Part of a small language model's weights: vocabulary 2048.
MLP neurons of a small language model. Each row is named by its layer, matrix (gate and up: input weights) and neuron, and shows model dimensions 80-175. Each number is 128 + 24 x the weight over its row's rms, rounded and kept within 0 to 255. Numbers have three digits each. A neuron's up and down rows have the sign that makes its largest values positive.
A block is one neuron, or neurons of one layer that tend to fire together. After each block is what it responds to, as a language model described it from the Wikipedia text at the highest values.

L7.gate24:126109119189130139108113125151175144087129124141114127126149105152130154109142077162113122104129095163148158109131116173118117147107123103121161136087111147116146162112144130173131120096090144146152091131163121120109118128168137117098146136108095123134138124146131093116133094158129127139
L7.up24:176142124122121127147160125112150083079117146153119096096113101140140090099142171097086181135144121175143138162109139107114119110142137162144084154137147149143084103120158122159125099150136142101143124150108171150100135111141121144120110123157083114122126154117140132147078119130139132132
Short word-initial fragments, mostly consonant clusters like st, sp, ch, that begin a longer word split into pieces, as in ch|airwoman, sp|irit, st|ay.

L7.gate87:117181118109127120142145085106166123166148119114150122167151109109102117121150132130115170075141130148132141101093139176153105117113151093127155083093117104103172162138111110110130119087113136114124131141089132132099141089149180138129161121170175116090122128178135155128132118093109160111
L7.up87:134112143169120121110136158149142090090127133124152176120116136129180116150104180108090163158110117100115115124123158113089138154137093106114132077126152121142144168110137159144163179105130143155131183114144101152122116112117099127143093139111085150087105097113156155121149129165177102161
Month names starting dates in birth lines and table cells (January 27, 1934), plus mid-word pieces of foreign proper names (Gyzis, Hirayama).

L9.gate82:128156102147132098129128064147141107130143161131160137143090135136091123130167106112105131117058115137156128092081099124115121120131121103157122154125134173114159128142116179154113133113087102127103146121139179169119154155132117110136132129122127131107121127097146098144122153101136109176
L9.up82:100133138150166152120119107168165074130122119157087120155125165136083153128173087120170146124154116106096125122081129137120156098131125132140089152155078129169115097129136128122139097159119165147070128150116158092109146124113105145124126121153113128121113143181106128116181115131140116118
L9.gate94:107131134155156125149099147156166121144107125107159151105140144148103138114128134142098167119093113133134139113135163110104094123163150109120116048146169110148157094108183123120124118138151144119100112143119094088145097155084207115140135135149142195136145117148096135112124117148097137140
L9.up94:103184096134153148142086116111103131136124163091129136120070171090123128145117106129118116114113134138101136116170120150135126143162120105081125102132135156146122121132141140175156115099122145152162091130109113125133112129195102131137076143096134142164088114160147086125183150148105127140
L9.gate134:101155197141142160148119135173140091102113180139136121097120114117121138160116090129090155124158134077130190109091082144116157110115127088109135137109131084144133107152157139125116088133158140131153141142159136126136103169136106113118120107098116102138141121140111134133112103126120148100
L9.up134:106144092152112148144131128098144118117121153166131130135126111144110110161162088113139111116176113120155135153095142114131117139110070106108125188143090128110145153147157124114163134102157160099127141159108150136178141092090107112105120131092117157118156116113185125122183138147152136132
L9.gate162:102138063099123169153137122118105123106131123107104092093122143107133149148148108142137149153123103095128125133129156132113133149148126156109136133124131170159189125106138101142138107106141148153146086081152086152089157134067175126128093113135125163107113162075113123115126145128130126140
L9.up162:116098082124116164129148134165133132120161154138088119117107118147092122119118110128135118111135072121173082137138125091123134127213147142100111143072107140190101123141099115123112098121143124153152084136149110125173140148101159101115104122110061114125151167115112121142125125116164160132
L9.gate165:129149151109092190134103192145126146146126150137137136132148110101128152097154084101128093119114113130139125101117106141150156183175116153135160128102139150133132155130077124105107062098122155131092108125145135118155123134114174126124129135113092173172086134072135093119165140126168120125
L9.up165:169104111124097139131201132118097100127125130147102119117160094141117102092116145167149155121112139131078143161106187063128139135156133149133119132128157133109125148100131126157154117136077105114095132114134140099155140118116178111103161178154132131121121159126110158115112103149114091152
L9.gate179:123134135119117114149099103113145161077149142089123106130126147073111138139123104077152122140166136114130124110129128143151122126172135157122111129104183156106125145136121146142149147166134150119139177097158185106155139106126139120133123128094123121171115095074136144108112110095132130127
L9.up179:182147134135153103174105134182129108140128132155079131105152110121042107087109117103111104128139105072134105124144120110119173160113122141124147124101085136148137118108136145157134115088124148139123155103102098172155092165122124120157120128085103087144163169119122119122134093109088143123
L9.gate191:083117100156164133071156120137154103152122173127121123151104110154080149119131134135105143139132149146136121109095149129145115149158134153105118141140149105129152104119091147129117092108128060152131146135145151173109140126176130108131101110131117142112104150099113087141133148148169120100
L9.up191:125108131131105155102129099109135084143090117138193170151095111152091154167146087127131108108114108088104134132099164139105140111153103141096106111130104142148146129096141105134112130149155129149140172139154130150161125074166163138164118091148102075147148111142151122152122154142127121168
L9.gate240:169141180159149144124137172104128150135101139133125127155134139096051126105163154153103161121087147124124131137135170163139139094139101109168124128128172112076116081099192131136100111139180119117156134104122130139128118150114134117143098116121135127157096172094130094136144114157111142172
L9.up240:128116116172148136153127107084159152125116128139116135145101187139108142128132148101192098140075171147135143125111171108156108120113085161142114117134155141118093081110161091141084159150148136133155112092107100114138158110150155085150100131134153150151112118090111122088164113161074122172
L9.gate270:108144153109133127129125146134156099148098180120158134145109160168160109114147115165123124108140086092139135140158098111116150121098137167120085135135117145139174155132105133106167112090123143114152122132184133085190098113144090076129128126105129100187103139096107117126158132109142124173
L9.up270:129162161126121133150134158105129129101106095136130104135125111139153127132130135146119134114127130077169090132089157135059157113128125104143131114152169095122128180143119152102124153095160174151087179141099114116144161113144154129172156151125142117079113135096113131190111140153094107165
L9.gate294:101146116150132133086160135129111129142120116126133138208112076115183107107134090094091085131107123134143130142129131093164145143118128154106087158113132121092142127117109147140103137117120104158101122164131162105079157081105135141154163072116164127068111156123114156092140143141096091122
L9.up294:102099134157137105133101153157120089116141111117148149129145112103148122175140087141149120121101153121146090101161149113135178101167168148099121150132105155085149094111156097163130119093132113153108141182152148108145089165110138161141097108133168084122083168154114121125115121131140137129
L9.gate337:121100157153166119094116147124130152115115124143123120144109157139123100146063114148104137142189097154143150127155158125124137125125157137143103128126111156150136101121103116113108107087097140135116146135119111118168085135152092128120125139128104135126141155159111140150062082124133142102
L9.up337:159140116108148129119133117150125126134126088173116112135129119140131068087144116134123110096134179109111116115140143159107106173096096150176147112129108157176124166175162170112081129142118134116137134137123156132135145151145101097115141103124152102142135152115136139129149113163173139123
L9.gate347:077156123096144135119140119087125143128111121066134154052111150132143055136137102169143177165129144151114133114125141139128130131060116137161125119185169177090128092156122125170130151167094123112135130115092150098152124161155116145135130130131126140155124103103116109114112100140118119090
L9.up347:119135096130146106152123065096109159107140155130151126103112124144119086090104145084135113099121105166147087101134175142091161122159117110151132082113152129182135139119103142133119180163138086131106179137109087138106106161152142161140121158126138129077158168131120114179113135174099129088
L9.gate360:140135148151141143148159121145090124110115142108115118104153128149130098115115127124137115149116136125172146136101161157159148106129096135155120160101120132133151130158138124128143160113130196122128148138154101127097132125134111118116169113100126125127080141120103160098115150114132110174
L9.up360:136130157152134122148126152147159139136121139113135176099184176118158142103136117164142144117077158088153109147100098149157186137097120094140092111103121113125073096137141123125112104106133183156107168116121101107117093110144093139162111088134100170123098130124103142089121129089126106129
L9.gate387:141099117082170094130074138137120111095157130106118155149133141127091135101153139128141173110090088114162118109139155120127145189107131137139124137148134148121106118127122139086133179158183148150144140117116098094193149126170142111117142116129091137139152072140120122149109131144139145116
L9.up387:135096161157125175124157164152108124111131117095108130109113146088142125091121118142134093141138112129097104150088140111119135148095128115093092159101125167120159092126140134136148160105124115127089118135086086113139138134159101079146101162111103109144146113119170152069156099162121129093
L9.gate422:131115162162160174171164125154114158086088097166123140139143133123117146117174099134136102150084156126102078161125092155119137159154144084157129187139135110121128131130125166132120117123152139136109156113110163151147111115144121136165089102089142171159092180102103102129126136130143146125
L9.up422:121135121123106120137117131123148128136118100152078094124099139120078105117122176158146148141075160092139170177117075119085166145148115147138133153114123121136166136141147114125108111077109119132091162093095119121164157157131157112105178098087083167155098143144135153155124052124165134130
L9.gate431:123125101154166148160104113128132102142151108117140125159131127123122123155130120129139094121150127162129087139124096117107149187085086166129147161131108113160110095120168171112142134067088157141118141100115081180141117147171100151148120186138068100140150110136149152139128110091119142137
L9.up431:104121130129165141151123136137125152142097150135099139115153137155111158122134134147135119120115130115117149145109116129132142122165118111104120101116083195177127154120136098112123170180152131116128124101150132137131137132118111104077121106168084121068095090140126177130126132110137091128
First one- or two-letter piece of a word broken into subword tokens, mostly w, sp, f, d, as in w|itnessing, sp|arked, f|ile.

L3.gate21:086106158133141078118126163119105179146096128123143137088139129133147082117127116112119086100172172137096136136161128134123113134090162112125110138104160103174155134144134121082130152123095134154083151109124105094104122095123123079117112133087096130115108141148124128123064125126136128116
L3.up21:134126131126142148154099154137129090134173127092128106153162152135129117124110140151123185131153143164082119119133113151153128133143120108133154114128144112170090119100124111089142101146118105126179150151154132073132088134094154094133143147157134129111138148141125171113083104118115186139
L3.gate95:124129107111091123147111130159115123131128133111113133087159108147107157169122136148145102123128141110115124145118154098149136165142129166120100088146149112133153145148116125117129146079141161191124124072115163123149090124143107081159093182162178157120128141109127122135121097118145105108
L3.up95:082102124111162139125114105137137134141098149158150124120098130105116098097122125127085156118088175127112121102169099097119134122126146132080146128124162105131140112138156153092126145161144161148152163100110117141120087127071140098149110116180133122075158164156134133110095137135132137143
L3.gate115:094148156150130156093084175134110115085106124121166167139159103131076134099100121100143118146134167126093132154139120124122106123087121143120099138150159092093129085093147160104081087094103100104137110113173130065157126096107144125146106165123144132102131167144116157112125147112147117147
L3.up115:134129159167120135139152112173109122114145145125143119107141163113129111131107136112126146118133098117112203146095129169146193107147120101153157057122148164102139141105159100084111135101102171148181103153136151143136152109093109142163118180143094146099103105125114112132128106098147148116
L3.gate325:129166122132170202140121154174130131133146140118164104120146074130136108128155136126144140130152112132139120138099127105124134201116113125114107084113160115137161127123156136145163141098108117161207147134125125103103166131092054146129159156143112128131161134156135129141133146153163108121
L3.up325:143121106126087182104098161136143087123140127096139112130102101112153149150087115122117141082144127164089126168145109125166161084135128112157115112136158121132122168128079140144109173107137127129139168104073114094102168100115107162112152118135133155125131147152141126119114145115140164127
Capitalized word-initial tokens beginning proper nouns, chiefly first names, month names and name fragments (Christ-, Mar-, May, Car-, Paul, June), often after list dashes or table pipes.

L7.gate319:112131116124167169174178164133119143144124123117133178092124112119151165081159086153165131094184140145159087139104146086119100134103107132148122138137107155125143110138134128101125168141107158121150106105124154191090126128116156145102122148117119100099132093143113133131126096106121079108
L7.up319:141101096147130140165088134096129141115130098105129148101129133109088126173097141131130156136127099099139144107161116126154114153151085124141090125098116132131131141105165112147139119155150179157127171139121137091121133120125110127155112191150111137130124136101078150103153081102155114136
Separators inside numbers in Wikipedia tables and stat rows, like decimal points (22.5), time colons (15:00), score dashes, and row-ending line breaks.

L9.gate28:149144131158143125076155128128094107150119102134155123131104124102136091125140140138152118113118138119121084126086139101153116147104130139126125162157118173109149133155114159140107096150079115091134113109117151140134111158140136166133107102121217162088104164172165108145102160134137144131
L9.up28:125120155132151183117145163126080143149143126146135132135123163162139143108110095140122110183134142145121088128144159066086108164155107124092093156094160100137162161145111151125133128112102129136126134139173121075103173127125134112140108154112107142139128126106156144127164121104132144146
L9.gate40:097131144156124128159125104144129123094124120106181114142111129159146146154087101169127110132144139121158144103129131159115175174132110123152158142135063147094121137139179144141093111151167133156125143173101080140108112090136109146114143114137153148114116118118129143126152101081139137110
L9.up40:127094124149130152138151118145190156146156114127109118113121096128120127109126071112124116165176133129128130103095138169123146160147123158107119118157105119111110132140167150097144112141175123122106168115181111146123091115125101112101122101126079147112074127146129159150106103142151119150
L9.gate47:131132123128181150136148117141129113108118162108106111116136122079148118106141116169111120107122174144151122164120115105145113151144139149148137140132120140136146111117091131153100161117101138099104128094076135129141121104131129126053094116158078154129110102158148142096141119110160159120
L9.up47:117153112089103162095121114111175126165115146083148109129139121128108133160096087118149150086160130126161141155130103144164157135131127161143114118127157119129123150162155160130129113133158116135156120163149122109129155097113121133089107132146096148134122120115126130167130136119148157127
L9.gate141:146134149117144120135138122117139162114138126137107163105107105107077145118123103110084131120119139155163161107111141164120115158131116123118074118171125098131154102120114177106109151083140147150087115124137162141181074112112127141135147141183126144160101133082086133103103118120112164109
L9.up141:129159143114134146153140165120141125122114100134145134099118089114116149112151142159160120133155171105099195143132149093147163137098102094154130143098143129113099138126121134126145105137161140102131101137122103128151156104088162140127106147097128148184104150110084106158171131082135150153
L9.gate202:134099116179147120149189110057123119127076116119107130143133139112114123109139133203126106125148122139153121136073102130128081165103117165135102124159104097127156101117151136103148134106104142155144116150076129105173095091160093080142130138125115131085160102108120118134136136150117127130
L9.up202:161116122107153099090140126179115104141132137095171138123145155134089111148119131136172119092150141155118060133160118148157138146141091131103140124177138115135132114117126149141127111095125124171087124098113126087115147103146175136123083148102127151081096119125161112112132122124098157123
L9.gate205:136128131056141115156124105114138105090134087139155076108122072130151142113152148133133148158108115137149149144156163145129128108177126128134184133117104157157140092112132068163116147135142138104120159124133157176131119100128132112127103134125144159152149103101094097095145117177138113133
L9.up205:155117098149103140117094128126150139100088144128139049103133113168098111076141167128148124138125122153110125173152117122121153100092090132107135115145103123152137107111131131139125127129148147128097172133135145104127163123168122111114084153140096091119172118140148120169123146177114106133
L9.gate312:129124097144167132156133122087101134133150146123173126147129093129099102118123111130130116094152127133136086130107118099158164154150170158120169129161148138156069158123104114122158138122093143116113151101104115149121119129123138101166192135168108187065141144112142131164107118094117131132
L9.up312:137142115127149133133127147112109101091120162137163154151130134141113105104124126139103134112132115108131107107108107085099157178148126139120167120129131119150078141130131107155155164081133131122124137122102150148089106079097123160152136117136122187073150117129161175175144118090099095113
L9.gate327:159133112132133109124095128166176135090139139111138124105120099125158163141090116115134126124099142124111123113163113143139107164151119116146166115153120112110090147182114093139105097123128136132142148138128106150101108120144084139154140091129126161139101192122164144056160157146089098130
L9.up327:167134183125105134133152137101149104107110137126140146150148108123120135092122097123179122128087089137176108090116096118123130131141113118157137143151149095143135113126154117102120100120115139140120160119101114136165165137098110136094153065099141131109125163119129139130116167137101159131
L9.gate341:116091141108141118111144110147115103119130135105121132118136159119056132114105085158113164110153149117132121153116114138165170110152090119152149119120175148129172138142122170139133108116122098172148129151129080093149121125136123168163100091150134119096123185127149169141099134140120142082
L9.up341:094090106133117113176105093099142152110100126178111150122119139132098121138088072111127133109101125094094129167119131139150142139139106060104114194112106113125133159101109156157142107160125130174149139140150163115189098127141149147152116143138146159098148132086126177139122168149118112148
L9.gate353:145128128137155124119101128114114145122121109129078106158109119091127102101163143134131148117154084136139158083118117152107127106163136135102111165144134143074154131120134110065153123122142167131077133149178156103132142115109126117097122151182120125143160101141134172107154100132129143103
L9.up353:097088142146147101109148109094155082128136133122170133128106106116116103075126076134153122090150109090125141154097118099167163149130174143169120121122194140130125119153115112138121146133168134144084169133126161167192125135182111135139081158152156138141110113115131098091124124128143138160
L9.gate371:109092127090123113145137125117158123089039114137101142138157112128095135118128087131136073164114107172134143163154120163145134137160091171112121120113134126095109147122142112166161112141085137125112147117146113198173143125113159142167156147128119129106170130093156117143101118183157155121
L9.up371:150137104123124121136109162086148112123090147143139166118174172152110143173159123145086072129109087162120174113119053136124107112162161101122149130156098126137139093098155139153152098122140111127112114111138127130136132111106162117153177134137147130113147167170128113154112118123119165116
L9.gate375:176115146135115127119134085167121146103095091123124122155100168107109092119149133121157134154100129149172133114114145175139122140117147145090098120130124131152170096113121140120182132128144139093152095129130109119144099149131209133131144150130130111110059148117112133088096098124137123122
L9.up375:100119123129132149090134126096111157123096100156135129136152086117140155098095093109096115089125111123126147115100141142131131103146094128183146103077150130124153115133117129134126141100107120165130117123070153146142152105165136167114148117131174155125143146188131108146075128132091120128
L9.gate423:104144126108101112107100135155129098113135137129109101132102122087136125110116110177106151123108125113167076117120128104164108145133146069118146099163162138128101158142132143114103135159095129088123132107131140147099110130123094149100118139162153162135092169104112142137078114156178129147
L9.up423:079090150057149141081141144117121113113100123146153129097155167115109068118135115111106131160152150117171126146143100137136154155139111140159160150132146150136139150142113105152119106132153091131129100159184118165139142145138106104121158098166086126109122130120139139135089111163121117089
L9.gate424:110153127132148120128078132119122147141073157098124162163108131131131149088115117097128129101107140108139166190105101169136128141168108158083147090155133117160141092125096160154126112097123124137128141108116136112150133118103158165133159145155115121158109124121104162103104123095122169157
L9.up424:108159143151109128130100110132189119133156123163159141140139135132138136129096111164144071101138096181119114169120154130132183163157106116105131117124131144150101083155094134119118143113136146124109100140079167125103126124171107153121147107164092103139109095136131114123172134106156135088
L9.gate437:154171144128121125125128108143161121104143154161122142137108130101107112088127124145111097132191122160162111135079149141109116129131137132160149143134092107124138124146137136147175125111121175098126175151116117129124129123121133149119173144134067135074131128147093126112157133161091101169
L9.up437:136161119110170116117107099125159088154156141141105122117135155117086091088117105145164123139163135118120147119113088153086082105147167120169165155127107117111119112154147098155136135114093122118121140175151148122139128126122112132116155107133073146091156116130077116153130101132117142149
L9.gate471:099136156121162158162131112139150126138128137100105147168147140106037140114099101154111149124107119099103101126157121129139141185184117111172131112088087149109157131149145113123166149106130162112148118133128126131130169099107108135114126118090103155102087131147179139150116022147178112108
L9.up471:099117111135165129126122118127191129164098127129091104128072123109118105114129112112130138171133164125110152133122134126131109094116064108151144166111108140122124123163062119123141094101101094166117166123154129152175152148136184140152118129159139103162122172107131136141110150153084104158
Month names within full dates, mostly after a day number or "on"/"in", e.g. born 15 December, on 11 July, November 2023.

L3.gate71:141126106111133105137081140104141142169175144084114134146126163157118158118140098135133129170137126102157105133126101145053142093118117154110125134096098125100145117121135126159121150099128118122132132167111130124125112189163123083097141131156133138128122127112142133122142134104131101133
L3.up71:106118184115139152111115095112163152135115122124132119147136076139150125131083183135104142124087099132098158143112119095146114120100126126135157135120131146149097151122140102107104114143137114136143148134152193094149145138095122155129078137127132151135104136142093115138120107133093161141
L3.gate85:118146145106095125138153144139153107105112115080122089144166078192129152155085126161109135141138113102133132121089133151134163152152140104174156097136116140144110087138129121140146158097102129096146115128140117155132128074147102155117143098111157191132106106128142108139085142129147155132
L3.up85:156077144151098105132077082141154135104133137144126138108115158086141122088156124144153128109152118186154132166146167115124141144098124131136113112119121150129147148114135185115126120137118095136124108150090175129136101125098087103090082135116162083157154135143150144147150150117157101074
L3.gate129:137135145209159140123089127100105117117127103097126151134153132089106143124083172115135105120145146131146112161124159150146140123090122111092138129123141106137129118144107161154137112114081149174115082135122098123103147146133095121121088126138116131140130106146120148120067125115130088121
L3.up129:132146077183137132125130139081151080136148123163122125134140153103101109107115124129142122116130124133105130176125141216133134165106161152081149137111147129142141128135118143136084110120103159132143118113141136116121094137134111120095099150108153135150115138133114116127105148119108065097
L3.gate504:128100127161131107119094120114123145113136079150110148121141121130134123134134148128110114142148101151149153200106114140097110129119119148116090158148134124112145151107184169109119155138121112120127124110103167110135116139148169128135121126109108091153126127134111069121161122142131123169
L3.up504:130081125156147145116119108099135114133148127138080114152152118170140104120133142112109143111131129141105146191133107117115102169136109124133130151153124163111169120104196161131143146134129141140122127109151181101122101128143150153136114117143109130103170121119144084118143107140175120148
Single-letter word-start fragments like f, m, g, c, p after articles or possessives, as in f+light, m+other, f+ederal, c+orner.

L3.gate13:126121192107164180161185078103099107131127118169156117121137144157121119167102137122137147105132119080149136132114133148113183133071141138105131136095098089136113151084142161115087144094171148150096086126127052136178153128115098116133141122138108184132107133170129145109136134132134139156
L3.up13:129094109170135137159139113151120086150103147078104112127136139107155110167129091090092143110146139105144125077108111136171144137130120129157127140107110106111142126122119136109174147138118189141145132110127145168130168159115151144144113134099135152119165171198124108162099065125096103128
L3.gate124:132125127121109132122115144139086143145112070137132163118149143172105113139080163131150132119126124114108167167108144114089100150108138134164162124122118108143116137180135148128120108109119138142127109088108083146148117090159150101155132128094151105099143118147113073132122127081131121120
L3.up124:142122110144150115082143091125124124156128155099126117086100101108127111155142132140116143189126133105142133123121113144124140121123157092117125148167160129175121100140159164134129136072135164116142153126141141132128159105123136129122146088165149151114115126124092114073143148162095117097
L3.gate417:147134166128117151103153129142102077128129139105127111135134086122106137109167130117169140137125121136134094122157132146124123140110112074110130137161141173149150086093119130107142124104124147096134091122098158110105159091134096118155186125113116190141116124145152152165163102119179156128
L3.up417:147103106126146149100104149140131116143115142142124110110158130084135084081110118105144136133114120162147115132168121110131120112115113134115108118145121124113135145140124166147116123120126133110151103076161135093117136091116090154119115136126107158124174125114142137168089117123120078124
L3.gate463:084128148160138097131159155150102118140103126147144089117127138183139139138108135128115145119138123096127128135113131139136125124131134122142116155102121124095109157145136109145137151103111155144131149163149147129138142137142109152081168103102120136124142110101133121102152118076099097175
L3.up463:110141066103125097095137128115109142129149125160107143099087107108109128112129110101137171171149135163145107104107140133130151120109143137175151137104105102131121112187133128112164110130108139162127128117148161103120118170120139130129124127113134105103163128113162120139133098119122116113
Opening parenthesis (often fused as " (19") right after a name, title or term, introducing a year, code or gloss: Vegas to Memphis (1969), Turro (CUB), Association (CBA).

L9.gate124:112098130163140121135126154095133116144140097161125078133140112116120146131120123143133106115125129129118143137104114107124152106107150115109143145134091098099104112116147148140075093125151129117096111090156162105101128103184087097082158129075143123091141100135088154121136147143119129158
L9.up124:145181118118150117105144131105149169129136120098128127129154153106134128138147129088122135093088141128109099091131166154128113125131133099143153109146116143166096143105091130133130115107145090124164139082107153164148111142089105131175160106129172154077131146136163107124105102125156102137
L9.gate151:084169167114119115151156138138117104088112131142103101124158143130140133130145149183139152078139095132125152123162111090146089117118163165166110124104108130111095115122132130116144132094113154193147147103167139100160107130129122175094153105115121177124143168138145094143108085134129137132
L9.up151:124141114148130111116145142146121155151108116158118089086129120156166161145155169181130115125136143077116134126155094128151091149102147162130101087092150096171118137124136149127119137120127143159118149131151169162093142139123147128133139116149165131085107156126113129085120145160134111127
L9.gate173:093078082134147109139117135116143144087153130159180106147134161143103082135109124097136124134129096102129146153140130082132115112124111133140089169124154145094200092097112152103122141114129155116144149105133132122091146153107111150143179151130114101122144102142115104118163151144164091102
L9.up173:077081105137111121107180130105121150143130108111120164097123117114142109136119171147125121092103094152103137128147155106117109154120137097142119161110119114102102141153110140118088138137123151104114124129131094116126104127113135128073138133142114139137139113083118096151141093131164099124
L9.gate195:104105134149159116133120106126122132178129140145118123107142168132054139118150103139129138169139126169143121161117110156123131113116162117146108149143111115110147119205161123130180130094148091126152173148150135139167147161166091092140131110121088118101141083093124111083124103141139115127
L9.up195:117173120127097140125145122124125132094119108133101124140114103105152165130134101157114166137141143112073154097118126091115147133170146118171103157115136144104111106093108121156122140105139104107150128140129140156124102154135121132124104104183168135098160087150139153148132130117104130120
L9.gate231:149142101141112135151137120154151131111125118141121141124109117122167131156124117126122163085121125117073086142112117119096134089111101093137116150138184099140131136123135145095163134077154123134154170138123124141099117139136130101148138104169155128140104132150110093130096095092116081126
L9.up231:125179121149122094123120124162118113125145124095147083157143136162155119162162148165127088114152088130098110135189095102155121101148120174127132122140130122114078123119145135116137134115093087084149104153113142099117126117170156118079134113109133141101091129090139137156051154118125132095
L9.gate251:126140118125137106148102126126147144148164138152122113145092110107118128132129153106156118135104126130115154108122142117049116161128114184155103182132170135176138153105145137108100116103131107107170185108094132132151167103180137106109147146143132137128095142079089130133130113115110081107
L9.up251:128177144162112119122093142110159133086100128109150123138158174160146128134167120148108165076096161076109109119127112147116156101149140109096123114086157154127081075152106099157136115143148144149131160112131171086136072122132118132137143093164143131146120174146094159097172127137141130129
L9.gate272:138106102147160135145091152158161106106168125144172154105111137168150110121081122121123131142132124152133151165108106167107193141130133144123123116128109103137141127108167154110091150119118135123128151158156116150114109119151132082072146120133140073134136106090129132105128146101124124081
L9.up272:116141126115176149132075164133125078123143129154140139150134108135155131100131133154121122122121122106120140124132124105129157135127144127143122145115156124095159146123128162099138121149156125063126114119149097121127144111130150083146110136128140118178113125103126179110124172137104106102
L9.gate289:100130086113131118123138136093110129132106133114143101109144141120132131160151093138071089105096131099113153128176144098133149158094113155119083126106133148109125110129129131133114093139088094162147132095121093101143149147145124123108102148083104157121130105141118130135135117144127103136
L9.up289:130138106158114106168110134119145118105131118082132150130135141124153086146086093120077120169130117145142062117145078130091086115113144132180082105116096137096102158150105134134133140142128141119125144171126174120164169158155108136138154126115122140084117139111124085170146152097136119116
L9.gate311:098123123160098109150148156140078141090099101104166120139169106125176152168157174151144136082094125136101086129126165142160182136119127130095120122126117107062125077147120151104105121138164147096145155110165121126118130126075131126141127116157092132129181127156097129121132135105081134142
L9.up311:149136155141124120118123175108168113139091138150148167143141175103119126105120111113106137146123101103172109121104122085088088124149178176121122103109115110142125098113149125086168097139095124153143123127159137135097138123111181128101190091128149106132162160154122105130102122101144121128
L9.gate323:144117110111115127115156104122118171126159154086151115124129118111096187140086090142134126102146127124142134145101139147117109161123152121128126116132115116097122099126110091106089115143139142107152125110106146108117126123127140096111193143108135119139113113096153108108156152122108093122
L9.up323:075142137146125140123155121125069129114127163113091134148068131168138153102136153106091112140131119147132156138136092175127123124126122109147111127116148119135162131105125121140122149132156111151119104165147137159118119069138124160189099101136140163091134099137121139105121153102147089083
L9.gate342:130167121144106120105139132176120103117065073129151095102180137130120103156127089127115097143151127150144135106118131176101097192096128109118122127110130107142163135156120132116111118124131142141123153149128133184133123145127183115119162149109090132113134144114123157117125092093167125167
L9.up342:105143182122081085146129097153106099114077102138124125067081083125141127141131140134144155162108117131140151091106100120103103159094110111118132156097082089134139102156143112145107116125191131134110188153179162154173104106124160170116125110131125137130103110124139125115112121159102134126
L9.gate370:118096136173139129121156144157135129061089161140128101129096139162114080130129145198132153135132134118099141160137046133105144145121134137121118109127130115132132133121133116091135129093108118110134174110075111130133116115124121172131115145147140135135154144115170098090087154169128158116
L9.up370:117167149142120074145117120151106117132122152166118108130106131114129092152132157141134080145164168144105156147133208120136097114090137118165076124101148095142119140113166128103141134120109104139127142145151085139133128112100089129152183079140112112131139146124136135135133110115135130123
L9.gate421:097117149162148150116133119138098152113115110141110128136110121112108106143136115115095138083137119103158175104110141097138123140096134094144089157132120114133148122098095131089128158154125172148139086142148142125119099111126112113118140155143156160125107133121121141165157109106152102128
L9.up421:098160120108129128117125121188155132133179136113150130057143117134137123094111127121123126117120095076138092116102130153102122139073158123154109151133145151136144100112084123131052113132125159114129137187149178078108106165165106136103130143146118153079087093138097154126118145128086153148
L9.gate435:045164126110170119095158138119108137099148136144092097126131140127131136104141082124110138123147138166089149128108107085094140138139123115118121145091175126132121108103099155143098125101170168169135160149185117102114148077104160142128132121174139109090147159101151146124147132107126191105
L9.up435:085135138140098104090104154166131124128168088151118099136126168134149146128130132167105115114146178070084141118127118147105136124122176131121056131146124132100161129108122135138112127101111139122120056142118113112155072123127122119095128141140148099114118134097108103144118121113128115115
L9.gate472:121144118144146102124116135097125136137120149107096157163099160131165108184112106134155129129112146126151135150171087098147134148122171131167085145082142108136111102155099107121122116160099123131121118112111104155113080108135163080138141151162171122126121130176133119130107137101137149157
L9.up472:107113088099125083085141072118123160151089139142121140113123132108140123144133135112141126137119173164130113114152139147163136102128102146137138142156139134099112142113134149165143099136180128171138127149154106127155133086127159141100091132106137125142158169101162139134172099136096108150
L9.gate476:097113101144123137111101114070132111148134127110146125119129167140102154154079131127124133113117144117175138176122141127113099128129112125112090139172160122086136136115095144133092089148130127074134092138105136116138116158146087119134141141095159149126157110134109100152171136153082133127
L9.up476:119114132111084133088150173140143092155135128121118161175145174128159159143152154135162167143111115123155101114169116154124094139116137108078132125133127099105088150108139128134114110105163149112081132119112124087106131166148131106119165092144123173109116162167110159099121101152124118147
Signs like + and − opening numbers in table cells (goal difference, vote change), plus inner joiners such as Alexander-Walker, Mc, "re" in there.